{
  "vocab_size": 8192,
  "norm_place": "pre",
  "norm_eps": 1e-06,
  "rope_base": 10000.0,
  "rope_fraction": 0.5,
  "qk_norm": false,
  "parallel_block": false,
  "init_std_o": 0.0,
  "weight_decay": 0.016,
  "lr_head": 0.00648,
  "grad_clip": 1.0,
  "warmup_steps": 200,
  "seq_len": 512,
  "doc_mask": true,
  "train_tokens": 381700000
}
MLP neurons of a small language model. Each row is named by its layer, matrix (up: input weights) and neuron, and shows model dimensions 48-175. Each number is 128 + 32 x the weight over its row's rms, rounded and kept within 0 to 255. Numbers have three digits each.
After each neuron's rows, "fires in" lists the words (lower case) most often at its 100 highest values on Wikipedia text that the model never trained on.

L6.up1617:121083073113124186106111202131121134114149086129161098157148127153143111168109162096176126093169070112136146119161072134140099114089101042108159157135112113186146120127183151061142113122087133124150140136140191136114078129136114142132090046133089101100105133128123120105100201179138209114066116175156154170168113164115093131128127168144127149126138088214153158128088132160138118118139
fires in: "to", "is", "was", "s", "of"

L7.up794:119153142082122127151135130139098155175116175088117133096098110098169134158128040159095151058133134103107119088111108177139133113167125099159163125104129091078147151109189148143123064107100126139161106105118125134131145131132115087127117139090157115098130126135164091125093147119042143180082092125117074104113174077065134144179069129119122135112127188083063104117133140069155116093170
fires in: "a", "make", "to", "have", "where"

L7.up1380:092128123138143107169131181172141142165110114089163127135119133142163104144126148117167185196123137134134095088095132142123156122088105097140104114143145097100177146116166151128116115077092133118100112076140117158161166089107098118072122137112141145149136109124131119112121078159135067144108063124168113139118129148150165125067146104096123134133134108114177085179144068140109141150074
fires in: "in", "of"

L3.up1355:117150098048150117130133143139186177153083101119167138107155174074134199113098126093093107119147097161148145157163107106121083073125091137119104049130137149104108181061185089085113166139126191114134150151065094176118131165117136088120132117134121148076081191077160160117163111194194069121078151127092135124130085124118159113167129095128118140090141117123091051136150134096092067131142
fires in: "more", "most", "less", "loss", "morett"

L7.up891:110098129079111121099069155100151119126111138082153175112122142069125127144174123151105141122108164144163164178101139177077156058145093136106158127143093127139101118110151089083125143119137137140100107150116068096098122154161062142136135183168135137176142143094176154125154081140101135110076156142150076129091085135121129157104114134109114133080109139119171173166136141090114179135060
fires in: "due", "according", "prior", "addition", "after"

L7.up1687:092157163159160146096126167077117108165120141042106074166147101142059161142121156078117108105127144128185060121164146124121173156100074112150198106162165134150146143140131139140148126097146135107136175149092187122206162089120165089195126140080160141148103177134089100162129167125113089101113156094128085171112175138102156112148177104145102103105183115140167150113103130116133184145094
fires in: "before", "two", "three", "at", "is", "first"

L3.up1588:172058134150103101103084132113193080133167156104158178199139176206142128161125142151105091125124175137155096121181164169068116147081148188112079119159167098155125140158111139111083112118157106071129130147173088144157157112201119143125129118180064109078137163106047126144101120081140117102146099114109154119098074112159135073146156096125125146134136111171149128179122128112129094082180
fires in: "there", "satellites", "sat", "yu"

L7.up105:086160140135081128158146105164104087162103152120139081095098158117124129204131087139110061133099150178160105117152126107103130172097158095149179113166182080103150141127127161184152128129152154147184185127098128175117143127195095165095099157148140150132147113111102136078104205082118219081105140103145098141159146155111192082157117152065127173141163152121151144142145112150197139134109
fires in: "as", "be", "grenadier", "gambling", "brooklyn"

L3.up1681:131063101085164088110128159129095136133143160094143136169093128142148142156136120132134109097107167187214110152160087129078127074126143152141138122124129130147164148092159136148095179115140127122147148096077078113129142145155145173116135177209041136069165127076124132195161140100115091126111097129084130143158136136152185083058131134158158167118079079179133118194106183094138105096070
fires in: "there", "following", "this"

L3.up1687:089169100086118088095154136143126180109135166072143193144138101157077147185100162140097103117170169117081109121145070140074134135135189168176153079186142168100122149093097121066126139190121126129152102128068136138105177131067125097109127127166146118108127169139150078133088161145158114133110131148102165150166086111106140120154095096117144104116106108112123104130115126147111086127138
fires in: "new"

L6.up980:156126148094162119092148164164122122091156155122103188115109157119112163106112166110156161173070153209106155118155071181118153085088153143125087128123102101159104169126066117102153145161143109110088068141087111205155156108146112151114166135151132128081099126104100118098152126091159162096107081088178102141069129055074166102067142139092114186146094093079073070118169080053104128176106
fires in: "of", "throughout"

L7.up1607:190148097177111110136162191109088095153123073177176130114125137085184104089167125197094189153166121171127197112083156141061100127171103173124167097168111092176087123129164070119127215108080063161110155187144132095202148190157166137137145052141130128122113130138114138113153160119179123079113143143191159148169150173183082138130172103119122128129098131154146139104160201094097145124179
fires in: "the", "both", "between", "in", "transcription"

L7.up1443:120124122101157137129132110115119118120146129170122136147132128153105164113067133127165118110173109154113094139088124146123105116121112063149140111085138157153145088137102209121117147176144107102057126129221123126061117149186157065099106102118113089137142113085175106060117083132131139152083163125116108096132181188107144182152168168054173149136121188161097094081189150122136129161095
fires in: "went", "going", "took", "win", "moved", "no"

L3.up626:102094071151155120152118128136102091162103122129164108141148105163181123104091164058158137130148152160093126106145117125075151089162086135145143114091153143135142066137149116122141181141106171092103075109136161107117125208083108165176157109089135126114098103143113179163129134109131081159070124161134139118187165165122144153166084115166081131120145110095142149104160143130100187194114
fires in: "6", "9", "5", "7", "8"

L6.up1324:125074078086101082152146120142093167138143136135129145111151158115186138155090103156118126067095107089128144091128075112106067101177136083164109093108141135193075132073080140133141053109144128155086180173142128098075135108138124143140121160089109108081194140157078117166137125122216114150127095152116122182075030152110130061110128078137142079166122181090078075143118096095142139142085
fires in: "party", "house", "bjp", "bz", "list", "wccp"

L3.up683:159161128142137100154129118089219121156095181128120131151169172130081107144077155175076146128104111147144136160142146126095146085161171097134145098102132120112166135138096119137121139112128116107085134145111143193140082132141113116117119112167173183137094138141139180088155133131099162070111193170175078087090129150116202115136092078141113122143100142199136094082124225169140085140084
fires in: "career", "business", "tax", "ester", "industry"

L6.up1641:144159119048128141133115138134187149175142104099149125185132157088159103138139119075148088094122123110033184121190105113102164169124158073125101168132137095085125106113113167162163131142078134137118121163107128107132165142112151106144196080116121092126106133179089177157174126116092156153136136123180111144076165136086145083132107111187133123118127153135155098095132114080083124153131
fires in: "1", "lluís", "tfuya"

L3.up925:157100117095105055153123174141167159133111173140141172097086129121100102124170159108092095096117099084093178133141142139180136088169143149181128098117083086128168166119127108127162077132103135182132123102118156083130172127072146143157153197134133121138164148163107108130086144169149122123062118075084122134125085114085136097154129179115098091169153103168123083152140157126114071148130
fires in: "new", "high"

L3.up1175:154110108155151118087110131113174146171145133071181089153140178080145112125098150119140117146157109114086193107141155158060141114138171123138156162093098080156130121173192134112118141094105128104072191136055105160129116144100094143163117167164133104148118122155082093179123111142191098119108137149110117152095127163116156160145114067124108066124134117135197099113159146102123172129113
fires in: "long", "soon", "high", "host", "9", "quickly"

L6.up1151:135102101073147102131106135155164116093125189134145145102121114150115116130132086099112126155142089114119134152126071125112100174213125122081125109060178138094167116139172236186165077089117101123196130122080136161123132064138121164132143124136122147118121134137147129119165123153054106129130153080162112122199116096138138075145148152124094184098144130132086112154155117134112108107123
fires in: "to", "candi"

L7.up1028:115120119177137182135090115079148079168087125105122115103151176063131119173164127145166134132137137091182104144174136114109167154109145165096116115179127129072138114122117123132150202156108209108128075163131105132137138160132137123136091113065104146113178109165148145107149095114100134109132176173153076119162119139208099061136162059076160126178118164121128126151191121134150135167175
fires in: "5", "4", "were", "one", "played", "did"

L6.up682:176127129154099165123146141107098079121206101140128136149118151074171155102174158142192176087188073175115106125202200111131146085130096120153152076114122143196073146108209087082203129147111135134144197132103165195093126085137138121098159073122093155140103048144133136156139176071178143152120124177104107157101129127158106119150158150140139183129099172144110140130134086124094082064114
fires in: "of", "cycling"

L3.up956:083184046156094215161059121040154149103112071107174159138131147110130129154104133130153146133187136121141149129141140171107135139147169058119126156131152089141129120139095112105124137141115128142091108130142123092127128189146126107113124169110143164122102116110122121020069120129130164159167125131097141148089098157096118130138124131128187188138161123149049053143197112093157121085150
fires in: "no", "any", "noble"

L3.up1085:135152106122122107150158098121121121175097064122097143190115154161148083153102061192150121111115076108121151181130084081118155102076176062168135149105087069128158124178137108105125104062110115123069100142151120147163095123160083137088122081087149118104142079130073097108107130147115130165117172124134141164115134079124089171104135124183066062131142135136115151120116130093208173083120
fires in: "later", "eventually", "soon", "late", "subsequently", "finally"

L3.up1384:105159131078190164154113136068152138190130165128069187149151092220148202102106101092121120118133152087104087168070132134158097127160153127127182143179132136142132094142153132160098129141047130137134105126147074072124074196255174099135113134116114091132168131165169126132145084136101191134147103124145118074137112157082127147079151212139185100161182090135196101044116114047110138123147
fires in: "known", "took", "take", "takes"

L3.up1437:113147117142127113148120165138193136125140154167118109178064124130074092064163089102166108114098129105141144097168158106163140084155095142146155125104131115090097136087137056113159088173135117176081119102142073140147158122095137138149182154095191081160060175148098162121145089187180145142157114118142129192096149064163132114179125137116106106116191146081150073100121033141137099108141
fires in: "within", "during", "near", "under", "above"

L3.up186:181106115143131116132125148160161080167153226068165107125141109138153139088177128125126109141134144193120104119153149129130147150100131142176128160113121126107105110106150074077089064156086106149167095101105125066145141161136070154145171122084140113106127123109083147132169203091177085156127113140105071099109110128140122133126203173121123122163108139172124095151172156158173205165070
fires in: "two", "2", "single", "three", "one"

L3.up135:107146072120088139145119131097163139098142168084181159103163170100113097175133164129110142089165128083134117104102156072141156208112127131132171152173165162146142176121121112126113209159125103150103143060107083205132145137158062139152151116130119172136089154111204191088107149165129149119165147153147119133101126192108084157122110117152120136157170132142133071157140172078152135122103
fires in: "cup", "no", "tax", "award", "prize", "ekblaw"

L3.up330:199097152134092142173111141115111116117129151166086139140109150157120158128147192151174100103126183042185100128104131170084139120126076143106115078167122130113100125080177077105158092113071166116084131111120113176177144122164101128062077079107123136144091143176163100137081130126122199162097099146176108207093114047105130106155154209106135165150137094195151165104146112146156106111065
fires in: "high", "chart", "supreme", "fc", "near"

L3.up681:099089145153084112168148165122147138182124084133138114121132101127166127104110136088172175086149069056134096175120124133148132134163146098185153137043171103142140136151128152082138079175122141131124101098171120134112185127109167102165103105122150128131069074164112131154125160187176153113096169123139142128122171132105153137146135130144138115164094169105151132072117129161117123202091
fires in: "system", "systems", "developed", "development", "yes"

L3.up1083:119164141126114092131128179185213144180127094139140111144161092121128091064062142083153132145134146077123135075116154146120147128135117087161114106069081100141132105164229122139090106129092117151132128115135123159088156072079127077115128146144094050146084111118113175145138128145086166121143056127140094218084127135131106119130147130152089155149144063118136173096144112157155080137158
fires in: "off", "south", "above", "near", "across"

L3.up127:111109064145105103135127113091114123108096135040155142114042142096119107128128199103152103138148100100076143109116094179143135066140081165207108162166090122139178091096143076066141160168153104102111162131094124141100131129094077121119165175129156115139138182109084112136181106126112140145147105114112125114151124124133106140129080113085148124164092064108112167119183125087145116112164
fires in: "new", "oldham", "old", "great"

L7.up731:153103129138092131135122127130125155101102123147147145168115165156176154087128097105055159221126106121134048155117103179101126128197116199131114089098126163075134148160113124104120107096115111150102060094023138114118089131188109147097198131143165109197099099066137106166171163147129100164122107150124093105146127140127156131125077100103096126130200120156072064162095107121125128179109
fires in: "to", "for", "every", "molecular", "interchange"

L3.up1497:146138094098125116137067096130085080147129114097080143152145175135185140074160169121154078085152130180144087117142132133094198144120112069093188138183126138081171140148075061128077143129107142102096082163075109068119125146198071098160157104088207073078128116103167108171155095134080158181142127106125155124169100077137142076155139102128160118129089072134146110162133144110163161139165
fires in: "this", "result", "1", "one", "latter"

L3.up236:142098102152078116098133147158138144104126073153102152101119144127111135110088144163088119167122117135051200170182171132119138109155140079129147163085139062090124150146179127113137087144187114166122065126147124184042160147095130151125121157089091092131118140193103138185121057116155123126098131155148118145093043169190107118129169154158094075173111164151132108078184105146127133096155
fires in: "open", "opened", "opening", "closed", "round", "budget"

L3.up766:159140076092117182140103120134154114135138125120135150109140091100147130131164144159130082119125121100185102138071087101150068115144174155171146152094136134132144120128161131089190097154198154081127122112103108120165132140151119108182158079121145124108115173094156162095081164097098150115116148128163149096154111137145148120222153095078162177106112120145107029090084138082166210217095
fires in: "police", "body", "fire", "council", "authority", "board"

L3.up1791:118157129066162162120113129123196143135112133064095123174110092103048128117176078087173130122195130128146209144154094141119104099132156124139147157162115097112158135155101098147068144123087122082194095173214123118088150131111189135126184171128158137147174136141037130124138067064110052088109137088166178108118118150169168155176134148145142135122121120135137139091110133146147146106150
fires in: "took", "taken", "captured", "carried", "takes", "tsinghua"

L7.up744:158191108112079123105183142104133112199141139097162151141141128111150099103086130123093127100121089137159115094124171103140153084092123161138085070155136118166162108144187092046107125117079079124111105144118176065165122040104160236079140099153127115135117136157206159143128171231157118125122089138137102151097099146155170129124148078150119111126177116119116125155130220106143133176178
fires in: "if", "until", "time", "should", "when", "after"